Weights of a small transformer language model: biases.
MLP neurons of a small language model. Each row is named by its layer, matrix (up: input weights; down: output weights) and neuron, and shows model dimensions 16-271. Each number is 128 + 32 x the weight over its row's rms, rounded and kept within 0 to 255. Numbers have three digits each.
After each neuron's rows, "fires before" lists the tokens most often just after its 100 highest values on Wikipedia text that the model never trained on.

L2.up94:156102114073152135142167106145110062086105159132092176096123129156191160177119058115133101103130140209134152130111084127098136152133133109116140142128167095165171136127127147164108145084091141132141062101112105167120215094143115172077102079143126121059137102121060110109139148154175122176209134151167103117107125127162115123114095087156100145070080101160144171105167166149122151136103162150155157115123169142119103096126124142163106127141158102116189091206094049128090146124133105172147147094110146120092145150165118099140126104099124147142147083183197116133115141155141089144129117137126093107128126166136132138136096114111111128150126146125127145153115191180106102112119157168077112143092101108130173111141107147113144132140120147127126110121151111121161147119183156
L2.down94:157128149140136125147142112142133141118133135137133135098115100137144146171121093137142109130129201108141137120131117138093139121129109144123119137112140121120122145139132140153142114131146130125158128133128116110118104120122139138117127110127123119151146131027118112118159108151126123137165131136146124113116147126179123142077133111119117135063133136141127122123127122132000138132150147164139126119152108114146094119125120145106106111133138145122124146168102154114138143135255115127119124100076122148103131109110090119095127117100148133126149130153116140151118131112142107118161122118136108125116129113137109121122135134134135128127143118124104163142142158123129150108144143123131135129132127111124198157132101117116145132116127141111114151114116132125202129122146137
fires before: "==", "The", "In", "===", "After", "-"

L5.up1905:104119154122112035120116145144120125138139121069132167097163139083125109139100138123179138136154101088093136123129150096117076107106151134101101090135192037145139141130138116114182158098093104114067119110106095114121113123142165101107111096096082096094146086139106134122123113148076182112140089101163135108098056128155111142137127171114090188072117121101134189086125178146100137118178134178097167137120167075121150139086140046098121134105147111191097144150073093130158157135154062182148125136181122148158246161101109129154033117104180143135065091189134123148165183088156082155061085084130094118097116137148154168123131102125119154176133171122141087125109159134117117162150121134085110055143112109128076137100155177170146130084125089185073159147147086145182121151168084
L5.down1905:181131135128129217128096051073139193120134113134128116167109094149135158128078107146154122102139051180093157134180162146167091096131120166158150176132102136117125145111124158181113122092099096087214215185104109138091145140056072105170119158086144158156165127097154149180118136042181140087090105121106097142137182096106193109114129082128091119115151155126102066150137115151040146079175124112120139136103154141117132159123149149163116144139103134107154099158141143090122090135099072172179118133113121192121104154138134142086116132113122160132142090130116120105114125092135083136127163162126215119178084150142103147121156177189133098178105116100144120099177110139145115138146138125121142119112090123129110098133061101103079085098110134129144099100101134136156107131130132
fires before: " ", " |", " –", ","

L2.up1291:146110120079139135115139143153129069089137136139106146096166163203157144142118072103142137069115145205162144148117126121145152156111160105135136119107167114183163185110142191194111155115099108115124107097132103165104196119201093147059084083126120160043140096145092130123140132142122116164209126127078082126128109088179121158132084069157089141070065083126135149128137174105129164131116149177158185103103157114149130127093110121151123120120144075108139077210096078144093104138143126124120177065092102114101167133150096112107144117127127118123170042188170132154119160169110123154158107120148108094107147154148139110145082109087139117091141126111141152155142162130084128128095123210089106165148117124094174122124144102133153114109077159143120057112118113092155159133181123
L2.down1291:128155163122135122145133112122134154108113131141130116088140126124126143179102102108145145140126235113139117114116131123103161127099135129118145150071133130131139159125164134127140133131155122127124131114145117098124117124132130107136100111138147134124126120046119138119150132137106132111152133129117112149119142131159115151080140128122113133085137145149136153158119130141028161121153160162136135116138079112146126110141145129135085148138113134146112127138089135142090129140255116121129129108071128121130159109132107128109121108122086106100113109151126121141112135125114120119134133132135134108120120136125127126149121097134102134109130136120132136138107148128133171119127128119126129143153150118116182146107121117102154130113110137123120143114131132151197143151146174
fires before: "==", "The", "In", "===", "After"

L5.up1592:142139106182147101138141119134103144120177111089110106115124152088163108162126165131113122089170108118134111137132186109113117083141143128159127112149133103146098168076105138200145086108160050141113108116145109144095143131107111119135172085114131178053154134135130115186153118075131075070156105134127146121156171191147100085152140099096139121163094150154137164115129119132099115079145108146094092173128131147104170099128051102150162117158146123113179078134105112133164143138127154110142128100123101096144130212126108126120093063115183055152122051162127157158142077122225090048100142121177110096136143181089145102134110120111102096139105130004135129121122136159111156085068113131151130173109028050105098176120164128111114169135139171180131153158173111141190098155140107
L5.down1592:104128161192142140135134103123130168112112137131105142198097095120170082127079138197136125090149088102150113099172161153080163115163119132107183142142085138110135173125139107127160106100138084136111128121091132156106068152116145181119121137151120168192157077121118121139133090162137074164118107191119132097132131147141188072102131113138137126186151116117138163151126136123102159121124186123102112095128106105091134165092180191122144153103132155163146121120156107160130149124076106170135087135138068156171118189132157159146147133081178166111155044146098135175106176111119093177129133151027164163139095161129095157091174165116089091096124089109152185091135073131151116129109099139118147144102074086136111127162127183105175128026118205110192102163090112150211116189139145
fires before: ",", " "

L5.up160:127162092092145158174097091097069094147177150168080183117099125155088096143198115151081166107145084128126141192081129097118162177148098079103057135151120126131138130115134164126089124155125149093088127170070153105105075132110107147160106101111144125051131138138137127116112107157173088103161157142135078099116142111131123114163102070113100120142144118153158164187111087118193104134124162159098110169076146189100186132115115170137073201154131143189109126127140069180137148114100122142158126082136123179146097109151134115110072154112132100101128109152102189110168112110134142117212079133145125158092150166167120096155047130050121107092115118189120161172183103139120148150144127141154092145102061102068201097127164120165104116168130150116123081170159105139097150106163088
L5.down160:153142096162120087123157161126145144144106119071122111194077122117150095145103131118152106195085114128162137071118150164124170137186148099137126134127155126129069066143147095092166089102125126155148174171133144162125107121114121181168180156158085114147134099112151127105116126085191089130128155190130124146137102103135097112171147175214083143158135175137090134182127109108125138151101148136120108118098169115058100159134169118183082174134119141110108195144138165098098042123081137098158153209122178154031097156163129105119131132141103082145115129102129133081176086083177091166148144127143145123111154146134023161165138093169155118205128103122116139161100114103161072142125087094145151144085133163136101091107056109130147119085097067120165043134143066095136112118119158
fires before: " |", ";", " ", "1", "0", "3"

L2.up549:121100119115154108155133222094162072120146135107106117130101138175232185098157110136165150114085124153115160174064128108064126153125139105113080098133178066143098176187134187109100124095128186113172106117106117155154133073116149136081104143079129138108166180123142182157119166157148135171147121120109077141137119092130064141129141125098130086082106061148191196143131086154157130181097085080138148091132104140092189127177136166165115145130144111108119119167099124089092144130156081136090168134107161134131152155160066124094062114128130128123176111107125171195138124175086112083184131100135144093143136170106088110139101114089082156089122138107117160145113166110054143102129116109114149072159096138140104090119148139082133135174153128108114132175121119106112172139223169
L2.down549:127162154141130126112152142163082133126100087104157120135095156145089077114107158085190132169113187107151130100144134149135155115161128122144147159115137113068151155130098110114091123081116127146166094109120169155098143164143155127117142115103134161156123154042125167176194146154130124130166162132134104123116124169101111173150125148124118150105152108165154097150120150129132132139119109107142128064127168069115143126091102138128103136151134147136121145144127115119148117090239140177147099126062127142114104152125117090107135072129097145124095151140122108116067132130147124158126107168116126113116115152101061112110137172142149137120195165094121156145122155194121129126128140163120153115137097128168144113148146161125155092104183134151083085128112086116135132103125162
fires before: "-", "|", "==", "The", "="

L5.up333:175182181128140101143147116134128147141133163084159105139158127091160123151155117191106072114188159168122176129144097148131113101187111082179124123113149215146070158120167079130179129100144114150088102180120132178096167147119090118151162107151093127080110132140118240160088137092149201198110150130126115148119183120051151163107101135180149107089105125120064142111144171118125147199110073144139138119134126154120147096097114128109088097108130127144154172102144100132132100090156089057137103131171178125139113103209183108111098129133145112118181063110124147084176135121114165151075138117167175092123112140096087115144071108105127115139156103131162143115223149159134056166145128171150113134059117096140133174154091112139086192136125085113089105141078079111157132101112176
L5.down333:138127109168088188101141124125118138061140107179147147110117145130125142097121160056133095133112187154113086129138196165152155182149142115186144139157110113064074117175116102099145104110117099145164111142165173117041095122105141126134171159127120144151131071072074195114123096106115137127146125126153094154152119137158134091148105201175088121135149120100173130129191109118111092082125131141132133154054085155130168084100172124108130157114183104119119087134086157116157125109110131142179088155095109101124113107189117156151113155109126172149067145081141169094078101129125125151125093112111078190143143154065110128127091130080117085085219155092117149037162095142115161171093179085143167162168101111145149106095196135146136142147107110102170151080109193120106133117111120
fires before: " by", " the", " with", " a", " to"

L2.up475:077137118133133138117109116154115112127140158122110103139135138168105129113110195114145099056102143092093110108179184122140083228116115145117159120134140140104078142100093161141120105182112109097191102096174128074147107152158110125101143126105077127036109045183152140098101165203161126078187128112095160095150124145130152100093111119119159085114096183148131180170110213122169126091142140100132126147102143170161102070079078108114100093129149157134138186143074161116152139125106065137099136135168116125120096176131145131119089097145121133023132059127136111133133126184150176195098076111097136131106129110115150176125137176095091071120075088165175104114092143132106074099118090121185151153091137145173141144150121116182165121140101163114146125165163039116174138151102143
L2.down475:195179106130130077140075073067151142137127143108134120150131119152169161163186068105098140150100060137130150190133124154169145114111143120121133165086029182096185103125176127198063138075096112146186119116115165111112128058130117102103128101104136070136127168105132128142128098096118112124139104092130095100181135174093115082112145121102118128119130142093175143089132184129128165127131157072141137165091085056117129124130096152124133182138096191088084105110067157104102120190094119157163104155112069167087146156154159164117144072164119134174162150154112118124101106160150085097128140125111111182133163155149183151100206192166191167149174132092103124142103073149135185183158136183167160082142060128181132143184120106159137064157133142153130127076084117123076143156114118
fires before: " "

L5.up10:111104119075135078113129168125113129074139106196193152148169079155076150145150100172093140113118099145102115103126184136136112123141100091108110123123136103169111139153135176147144126156153101110150120100151146130092180119076061155085099172115061093089151132103154159138094090168139204155162137100128128176125162085129106098143078101084070061181119105086099155121144110177197082173162149162111111134096121163107093123139143126160106152096135129098083111115158080177152170174121134146156107143197088086107172170128127089164105117111136096109140132089122120154146166139093135102140095162112081094099165141140127099180118167108096133158172089117138148141104108161099200083156116131211123120139068121082147108121178102140144088152134174163108101184123044117100167169106106
L5.down10:163129157167121168110055129117097118094129142115068078078145097143134121097153117161128133139131104143137123147127157110133087140126134136063120143153090162130176135096134131080121109067135098173185154138137128172190118154176125159066180086098122111092065145057066088232162175111133088150114109100109090103167164200118152150092159146093127172112086096127166123140129190089056106073142079117146130121116162034151129148124158089145070145131116146100124083160150129126092117153136154117160056115098131146152096129167121093129120149147127170091081151181148172150082134141177126203169166096126098172114089130111153131129194117125117114109075118077153158130149133167174091156158120176083139088101181112137112137120071163116113123154137099087142155084117188125115128144183173
fires before: " |", " |\n", ",", " ", ";", "."

L2.up358:147092074208192158095110139113176081112136119139096114108150142180160130094105048059118139124095167128105137155124158074072109150120195106076133149183133148140171144158135113062156155092105144195135140102078114163113185073123142103073128130172094092100127154104160130112113150078164137117171143135098117146100165052147177150136077096088146147060136148163191159182131102170175164160092132080117122112103130155122116149113132087152130094122145078111137115148130116073090184142080132105157146124082191186131100151219119123142175105077117066109099096106151166114183150146108163156156167076167154106117129153115132059172132119062112089044121138134125119143103125162155129190144111166123069125185081113130136106091107172140116099163139123137074124152065121079157080117154154
L2.down358:083167172124094130161086123127118132159137146128132122112146150146107115114151151098137147137103152099129108079157104119122164115144120117125099137134122100068143125134084141129123112095103082116105110170154120105154100180103133132211143106098130136142168161132142126125127124175085133122111161154142150134186148150116119111103136136105167121162106135134132113137118115105074081143106164135118112129111110035115151142123123150128092156137090117138084127156144130137193119161196126142125112129000098154101101130097114137136101053141114099160094183119110118092136106184151146129066115143074152137121166124098145130107109099135200110186175129107127187160159208178136116188112153087129197077141108180138119058138108136091074160134143132138125092106185059126118168087092114
fires before: "-", "==", "The", "|", "D"

L5.up945:119148097139089176140149101129098116149154130142128124139174090105140080141209154140127124081129086146077107161105113130164135237131160127138123113134091194091013144164110211109112183186041144090109138179106119166138154143135098033137159082123131142088135139122113156100146110130144109164113088122161087146128145105111159149111118098081152091075140115152193089130135078163167080156128121124163092131108147132066135116123078158129171123185108170164111100130108091139186094130097125109147145165151087125116112100178171169128168188129167129134178111128181148103187140128170119137184084111179096120106079118126146175135066113082098073072088124097131171176140103169088110152084162094154151148131144148079149094109076078124135135172178186140190172172143089155129144126162111
L5.down945:080164121046166150113117162079177160113172127129111156098175156148134112192192120060119135159111157146103102088156111106159119099130115182102171150155077097094124111083155140107158078161192083172142095089129102163155105126166109118111057139145114115168142120053137143140114102124082114107122114140152172124157166172077130160139177154119144054146104089090189083127124120130086085119081094118077088128134112174123112136166167117090077130086219115120110164088130085186068070115133141111107130107089131150177206172114124202090093111069085105133153129133141153194157145135111100162082168131195088159141125095124143154093129110132104092144138093152127136166124131122119160120190069190149143127132122122095131155162137157195149144091157163127048129157111068138136080136115174
fires before: " the", " ", " a", " his"

L5.up2039:095160158121114104179156117125127111119175150168140144098116159141101088135216124130129125069144120119125158233072138121109132139150165126101120178137143107152109207116061084122067123101142116171116151113113158145110065098168100139127083107127208157108139078127128094139112167109095160105091121108139137075242117164134120157131121056104167177077126094097079088175207146137183100087104106143104210132131195143106104100132127057131136162123115108126146128141084097122083106184157127123138188167111155220130061141101128129144072122126146164100114142095170086146158142147109142124150095052168146129133148171113121143145114120092096131108135067117128086119175118127085129135056082143103055093100110093102139099124166119132111107120174138162099068170148112123107148153120145
L5.down2039:132087089143143129086116123122166135139138155059096125138111119126139130146111110089175156144098083207147137130157168154150149131061141137111118130119139118122112103132137119098164161102117161117207085161152122116152099123164117158121155134131088200147097140083139112091125100144141112166058121138136134105147031137068124114154151215137115095171113128140145010126160175141155181125104104137160142119124128146113140087146137105159229144130072170171162172100187127088119140127148118093096130151171094146093160147121153137142136177163084138177162115140108132101152090076163100141137148137062091193136073088149107156175134169167114130175119142137129174134155152137112161104097172125135083121122128218162122090114089136111074141068115120119147109150109095104156130116099151
fires before: " ", " |", "0"

L2.up1085:154103106070191131161156117163149051075106181148077160088132150210186141180109081100147092094115148206156153148124099138119143161116147092134143126132164113187157176108131165216107151106097144119139092117121114168112205121170100140078106083113129139052173116122079122126126139179137102171192148133138083112124119109173120136148096053130096146074079069133136155145154154102124159130106157150156166112125174128145125112107096133171102141129165126109157099202096029132100152149133074129137163080107141137098142148182104098107110112104117139133151090188176141130113167159123115143148130121145109112130107144133117138130075120089128114111131152114133163153137174169098085142122132155117142146133133099103181128131116123113156094110092154127113104121141114097174159122194131
L2.down1085:136145178118136118164145103149139121130125126106107133084132113124133146181109100125145135125123220116136130111135121137105161118119124128120115149100133116102137142122135143147152115141143139135135133127155139122133122114130127149137125115134152134136121125017116103112152128139119121138141124139135121133127140131150107140086120131132101137075120133156136139132141118127004152134137145148143130099149116114139111107132144144127095138149111134121123131149101127126131126144255131125126129085090118150122133113118091124115124130096149123136131140159119121154132128139126123135143135120126134117121136126132109121128130114132122129131134114122100153125123157123122132121119149131136148140141135123129198148134111123109146135116135123090134151110125145136197145128159132
fires before: "==", "The", "===", "In"

L2.up364:229101125120134137135131128121154100085103122107147100086098125164095095121094127126149125108148125116108069150129135130112089160117094132092086109125130112145154134167112112129157140104099099112156114182108130107093154122107131069086107099150126110034132086108067130124104149198120120092188148138147072139099121156167151157129110121170099064091117133119109117116132167146132141123170155156106143145116173131086091147091141152128091124121141167131140097173103112183135161162100010139178156099074172042117154181116104145125073087159105179082139082109194157157118153101109164110119070083190093141098160137134121131109111170079096077144164135148107147114123162206110145125134128184116146155115150122026179096156134154152160124132117165104114138146165111126210128130200130
L2.down364:111099165124091142150107118134084133155112110090154103114110149124158098135122102045130142104136160096134089136149170137073121113117188150098074138107079095102163175176131123112075103136170114164184115148091142140117127134115189155138163114104206099193136083074059149178124124207135072091141114127145142119138126116132140105133127109110102125086163138155135135139126187146067104115119140099132168122087120125148092169161150116117060150123138116142162181152095114101169165132181134166134128082094115077105123150080141139078165054126119134131108090144116091155123073106179117118144133142095098123178188146102154114062196147149200104160129179114136182124116144143132126127123137132140130104148112120152119087166159083162150105086164163141113150091141114113139161126117126
fires before: " ", "==", "In"

L5.up1636:122149112147120135121117122081166052168155157231132118128122178121144088158157156141049121115142093144156132184070094148135106126123120133116124171107141152123104109172126117088175142193149245098156106149101168077147175170132100056127188138119067147047141132141077147145106151067164138160188149157141139082128185117129118197067092131169107136132079119155101137171082141095115077132131105116147120130187159110128108144141111119153199109104103143155144112091194075120167143127172093165140158130109113165094094102201092130134116134112163122159136101163129131083078169140129134087076114109103143086109099114121111072114080158140123144117109135133083092138111138137148146087169125108107100131085121181179186149148099105124145154175110095116078128172066124099154171130188175
L5.down1636:049107178158111133141099128181185166183108098073099128168118098100152101157086198117119079131130188148126089116153113081126113087189099156123080083182143093096173112170090174167132136105169118123111095099151125148086051115162153160121187204087100138071095144113085110118104147100106151159105100105192064164147168128089119144119155177146130110111159190103143144135149119123089123101111082165132160145162129115129139131102165123071154226103114125083134166150124125110094108122136105158123128148076159139119147115128121149151084158125096118119089149100126134124160104134101137096048177143127121138172152118139117133158098051103125123069122065129165154102123131084144156126097107142129128227098132175085165155117114115118111133115132148174108181163164217143169117145100088
fires before: " the", " a", "ed", "|---|---|---|---|---|\n", "ing"

L5.up499:106175082132068100153112144080160071145166096106166169128155053128102148148087158142185083079130119206128120108122188109111101160099195104167133118106149142126120138130154126117149150143129104114105105127103093095148135158136166043057067153124148113134146121138123150177088155126069153123132118151101124133087133104119087162116198152156097131079045162184132107174122179116122145135070116151076113122169162129076102154073126159119135099071137151098126097115116081122145114097143059132127118067077101066137200217139121118134190140099184187150094111126150101105117133136134105147074100115132219080105111159196118155090101095150115069118137176129083089105111138168116179194105091176088136102087171092087157121087081183160107134166136132095158113177108052128182121120113150
L5.down499:195119097122083059124166147104136126128126130083177113184134088080160136153122116148113205130159130135116158177101135113077142132115120117113144165140079124130163087134138146106107184145138170116142181193135146142093129126163070137123158128112075140142139133125145160116141063122171081105072147142120095115133108195148143137118093166095139133148122140071147098133104135126144122101152152108118131166061192127172115155160157118139130197119181168107134127173115199134093092091140093157143129196157212161168069176153139133127098119131118122108147081103059190159107091114113120159174202080091113166126137135117136134133134128105090183185149222167173171108186110109138121083154128116106076109156118098183144104155105117104144142098111167123137105157166172101089176115182198
fires before: " |", ":", "–", ",", " and"

L2.up1826:154085096086166145110188137145104057088115144156096151107158128162187156144118099110122131088123168159167158137097115159113153131127145063141141115112151116174155187156132115168106161115092128114131080129090093162095215141155092140097100093110126113094131118129097129120112150163137123172211146102128081094115116113165105148104127081141111128081043092127142149122142146114125158113078179177146187116101142119130152129109096144195104127146137104122142102218084007124096119148152132145130170075117151134095150135163092097096142139099115123165191048205199142159139161134115121150158113132147100107106145175142117151154042108071131146104124194121113146146129150111092124128137155159103136128134114120111167154130144119121167099097090137163116103102171106121158175156188127
L2.down1826:143120132119138106151148146117117130122153115120126155094138114121113130170116114143151144108113218124132124132131124113110126115137133114133120141094127115129129139115145133155154149146127116116128129121151126132109146118136125120127098110153137143121113123043107117120151118130123125127126128121125111120124134128158123130092130140138133118078124153120114153133125118143019151115127139171136142111143137131130141113139151139144120136115122116144110145137113124131126100145255116147132118102087127119130157133130112116115135119094144120104131114125153143147121142126117113111131116135151134121143137132132132138131126104144133126115171119132134120131135157128110148112127125139145137140138162134128187147095109123116142126098109157126101109126143142119215147152152132
fires before: "==", "The", "===", "In", "After", "="

L2.up1817:130125098112184153138160126139130098092123144176086152109132166139159150150093107140161102080137165192177135175137118149134163155106125077120099072125152126158145183115129124175120155112094111102150073123096103140111177116191114165082120095127172156059192093127110158134116117155173113181199109149115075121117080123200109123120115092170082125081025074138134092147164142115115170139133141163127150128132193136112106134098091164153108091130145104096161114179099051109101117123149092148127145086108181142130125137175062102125101127096128140152245076155180156135128123086083151144164094122153089103129106191147104080124109153100106141118088176116122163112127165149075126109107136153095157140167103132154198175148111098129140139131066146135152117130136119066138146163189157
L2.down1817:127104135131153096152113140143148113114160097124139115114126121128115134161103138147114101108126224137120157132128118105096124143147138119131148108119141143120119125143088142148130135147120138110115108152133139106110134101140127146106135127112109117123109119000114116134110106144105146136131122116122129116136146110134126107076118112136127131085149149112113104124133133149044118113157126159140127105179145145125139121133162129132116110136132131142144117136137140147104140135255116137128117110096107148131131147158159116136145136105144130130145157147130161120131117129168146114119088114141149119113145124112139125148146113131092099131163110127133122107121143130129124123112154131124102163134162130135175132117109123125148133121133134147117122140175137128180104149142126
fires before: "==", "The", "===", "-", "In", "After"

L5.up727:090158112157114083114088208139182105182091138124145144098137142177121147161135182088171142089106147158101128171112170102069117141131058159105101114147141149141083161081140129158084132108121043121149093100076155120096121121119167146070116128077124181100169108154049169141147156152084125121142160151110144141156122082148100165128158145114136138113139168202149223137083120121138098138228099125162117094048162135150158180138104102147091184162113122078117151130156138125115151124110089145107181160093156116106136181163117168128120111110150111071118118125118131123138132130116090173146120185108175106110159133059122123153176132128114116104140080108152109154079155151070120190105131117208138158162111160082105128123104048194098142113145147182150113158141124120145183136154130
L5.down727:127147118121134147101089169181129111159133127125143117111118117161126102126110139151141132149112176116141082103129118172106108154124067158111065124136139155091171134159155097173122132105098062136133091137140075123114083100109139126114133148104117154159176078163129117168255133143133120097126146169105126114137100139143067137204143128109175127166135119163110102148172166093103142118152124132132157119105156052169115161064091117142098132146148140085147157128159130156096135078133120198145103129080094154186141093096128170120123063146159183161066130138118057166100137147125134140154147181131108112113140129135061078097150118137198140178153177122147158102116173155107131149110135131203166152155143139104073085164115106152135139107154138169121134126174092140136184188129089
fires before: "|", "-"

L5.up603:149094121165141083123162135080124166122142090104171138156118137192141121156136102179114111113079139116113180133118137091141090107167132123168080126155108109154103133164064126131175100179123121055139168104186140135051133128110091087172112094125093138122129127141102087116121193195110114086141142095165124127083153145153141102109097109136131146135091140093160160128159108078198079109124167146156133130087157121035108174130188139106106123150131138135112123146104141171100157111130041165117157090198127114120094090152099116117097099088153154070121077071112142148178149217185082106144124140146152054097120144112189186107113173113121107117122120092176104173066126166150163123091102123146132147106088115096076176130119100148172112113167181119170129192168131136116098195174130
L5.down603:165179110116163155110167152075065203108155124118156118138107100151132125088127073202133123088074161066177221126160192132110110102161182124119106153142105080137139116168079085110142117113132129104130167093175138114126216134110121143128132064100127159157106150085106185143134186147131054103143174128107159152105082114133140106101125140190146152146132112113133095026125142070148152138115149120078141150117125108095132141167195139116110143113090140129071165111102149150125099105085148121195115126042100155170084134152137150124113071137057121082151167095117138168069154161166101102160111189134141102130180122124132149111069162101116126182137120103113123144125093160126147130106110102129161132116136125161071099127158133137189137108173134122121146134084059183107126127150120
fires before: " ", ",", " to", " |"

L2.up126:142129133066182119168126087117111128100140186126084164130120133206176138150054116116140111109117135141160148136154110137152142124115156133091140112141157089203140233124122146240111158108100162109127100153100089172128231136149099114077134085128085189084176145110077101152132143134111132199203130139061078119109124116132110123133125073156132140055077070128157135188128161084148167093112150168142174103163168132131137098100128140178118134144166124086138091222093125138124156150127081110154128062104138125094151116150106114094074111117144145139119085210160168126123170159119111156167171127147112052114093120154109099143122129099134114167146141095163159154135173151096138131128159183088146113139088115117157101148127168077182076111072103133160084147117114095176132132163138
L2.down126:115169149119135130147141107148150097151106130130090098133127150138123133154100101127148137128119216150151121097118110113142164114145145133117133131098131096100150133121157136138129119122145148148141158109144113110157101142156138131111124098128124122115152138000151096119095135154131122140158126122144121172143156152149122125055125115131119128095149118168169136158140112114032095108123115162140119134192086107148117121133136131112106143143129120091142113129111148109157151154255125110117129057106124131116133136122088131118111149097141129125149129166113145147125156146119127140121143125127115114144147159128101134108128118108116140122140115109109178107138156121094119114118134132128128127120108169139168148144136110124152138138143115112141171101131144125154159085166162
fires before: " ", "==", "-", "==="

L5.up1324:134120085143131173117132116082101081096103096172178106185113167131127121094176128137161106108119144077139180147058120147095150140135102126129042141085136151076158079148175137089173165134137195033174096104117088153145124150170085082157118070113138130154105142151113133064140114180154079124170111110145114127171148113127116134089107135130104115054162136195189187169093132089120144140142111130148129165117091132128058134142097194151133144098064149170065132118148136150132113183161122157172131087091139134108105128159161082115151100097124096122181095160112127155140125091084126074159123197152128091152133149121105162155111130053161109142114197122092131120137155129078154090168093132082138158157064104144190153136168172170101147205178138096152221174109115115180102115153158
L5.down1324:090048102212137133073099143189114171118121070088107155140095140154148110112096111070189119159109109175113149147134120165191095164114119130133148148132118124132144178067166156202183111115107097097147123120125130131078104141137094135135135106133084101101128189132140094168098164126038147123089139159163165115171103186101156124149129127124105102110114138116133081141081160140114149096166107147127092126101109121142115121110171112121175152129150130069149170173123167164118122107114158125100139103073073119107192187126115106158124173146176160136105086106113163173047112126159145181092112132100126199092080078113122115108149152127098134163136113065133156166124132111180128098091196125091158158141149174103131109120140096144097120084101104146131101087089148099153114107071089
fires before: "–", " |\n", " |", ".", "|", "0"

L5.up562:167166082093086154171202134089108123158166144181107128183152148152130157189126164119131120129164077128033178117121083149121147116116093182134133138091095091164165121043137103110116141157103174068095125141125108179133184152183117093125161086153129131075193160132152136145106171120141128152083119085093117131161155084066136100155118123140121085103153091149163179191154176105153055108145093173114120123159104156118154129154129122118174106140115070196147119131137065102111145075164077097181121088144097133101157132133083128139142159144143198103193118113173161104095151132168115134182129094150157101148060082117096137103126144175110086110127102135137096179103187155139067136120125090159038086113083134161142193093071135085133118110094178111150094170090107154137132082140141
L5.down562:119111098169093143135094087179117127072154073051161185108141123116130110063070092123155111103107149180094098113125156142073157139118235206130067136154182070111115149091143151144158136171173116132126103123095076116143086066077152125164086088161157120158165134038133060085117071163086160161114083133123160136166124180103143123117110101123106097148152167130167165177132116145113147097121149089143119105115168129127145123119146197131144112176159102126100108168155098067122163103146131140158119126167085112179124135151118100172135117122166149149099160143134180130067175130090137114098097090158117115194144150101116098161131093132152139165189151130106179148094111139130143132145143091147135115193127134109135176133157133082115177129068151118129114126098091206079120083150119
fires before: " the", " a", " its", " their", " her"

L5.up1876:108094077135154137129098121159110128176115159189121119164131095198131131105154122114142075149097150141112091096101120120093140151160124151110101079159118159094112090162182175174108123135104109070172104164024147155127141157170120133133168114127173101102121149135153095101147151112172020204146150113141086139106189133122133084154130092082064125151114129116166132177134073116122146150103130073148052155104128156146131151063140187135125146114095120132147102156148040166135249149159157112152136099071094132128114027213143130167124146152097117128104171114159185164122087135145129145136135188128175101135185167100125087185137128116115113115125074121132082174170132120125116181099045161140103097102137126123133086109076145153150108168116092164141100119120141141107073136117148
L5.down1876:149103080193118128154093167134075135116157119094111119152141139132115129156143092170112147142177081117106129184164227117090124115115126094154183137097131138158132127139147107097106159084111147066102115134197097146086141114107095135115113171108107090179159172121102128146102062113143171136112141101140122137046078084121111120127122118186155157160136160105127142085084128120156178170131161156117155073097163095159082186108100216134148052114149116148112110088180135113142102021088154087113165102111179115062117187121173117121083130191081179096148088112097104088128126090155119122127160128142128158151094103113118140159140137122124145095121120129117156109126112182112132109150134097139148134149159122131074079111145089102090128178177148128117140160162127173150180114085121
fires before: " ", " |", "0"

L5.up1187:144127132058136042170099109150164213140131127127108133112155133169117119171094191116119071124112136148102125121118132123133110130103147124130177119123127118157157189126066162150137135145097131167042139154153087134112217107118112059102148086176110135169147140138112141147124118141030140175085119129099160128113155195113134125109133110158140140101158112112105072097099181109118114133165184150151102045164148115097140074115152113123094086109183092103132142130155075108183121072117122130140102116127113070161221135116110129131147128156213081129096103113188113134081188147135097164059102120141184132097169126095144098064122164146111079104142111126147079145093146141140148167102152122135147131152223066128108127120084130167125114098118185233130079107134112158106131161113079
L5.down1187:106095060165177217074154167133116071124078135110170101196101105103160124108115092166147142138105149136144153144135122156130075127122100155130149128138108138079109090143184141149203113094119133074196133133130124179173091142089094150155112148128132114129129133067125086145115128126186160122150153157164079160140122143115108121104112126169134133215112135140156149173109102090117156158109056103122164134168086132174093150182120114135181142094136141196098101127139120126100141108146122164151148152101111121081166137120170118156116125123081136115154132152090188130150070100126115087122142117103055104215074120162087125142133168131130129150139118170139153109108127099064098086181131163091137121160080181119122110144148105068139162154143114076155181142119150054165087134129174
fires before: " |", "–", " ", "1", "4"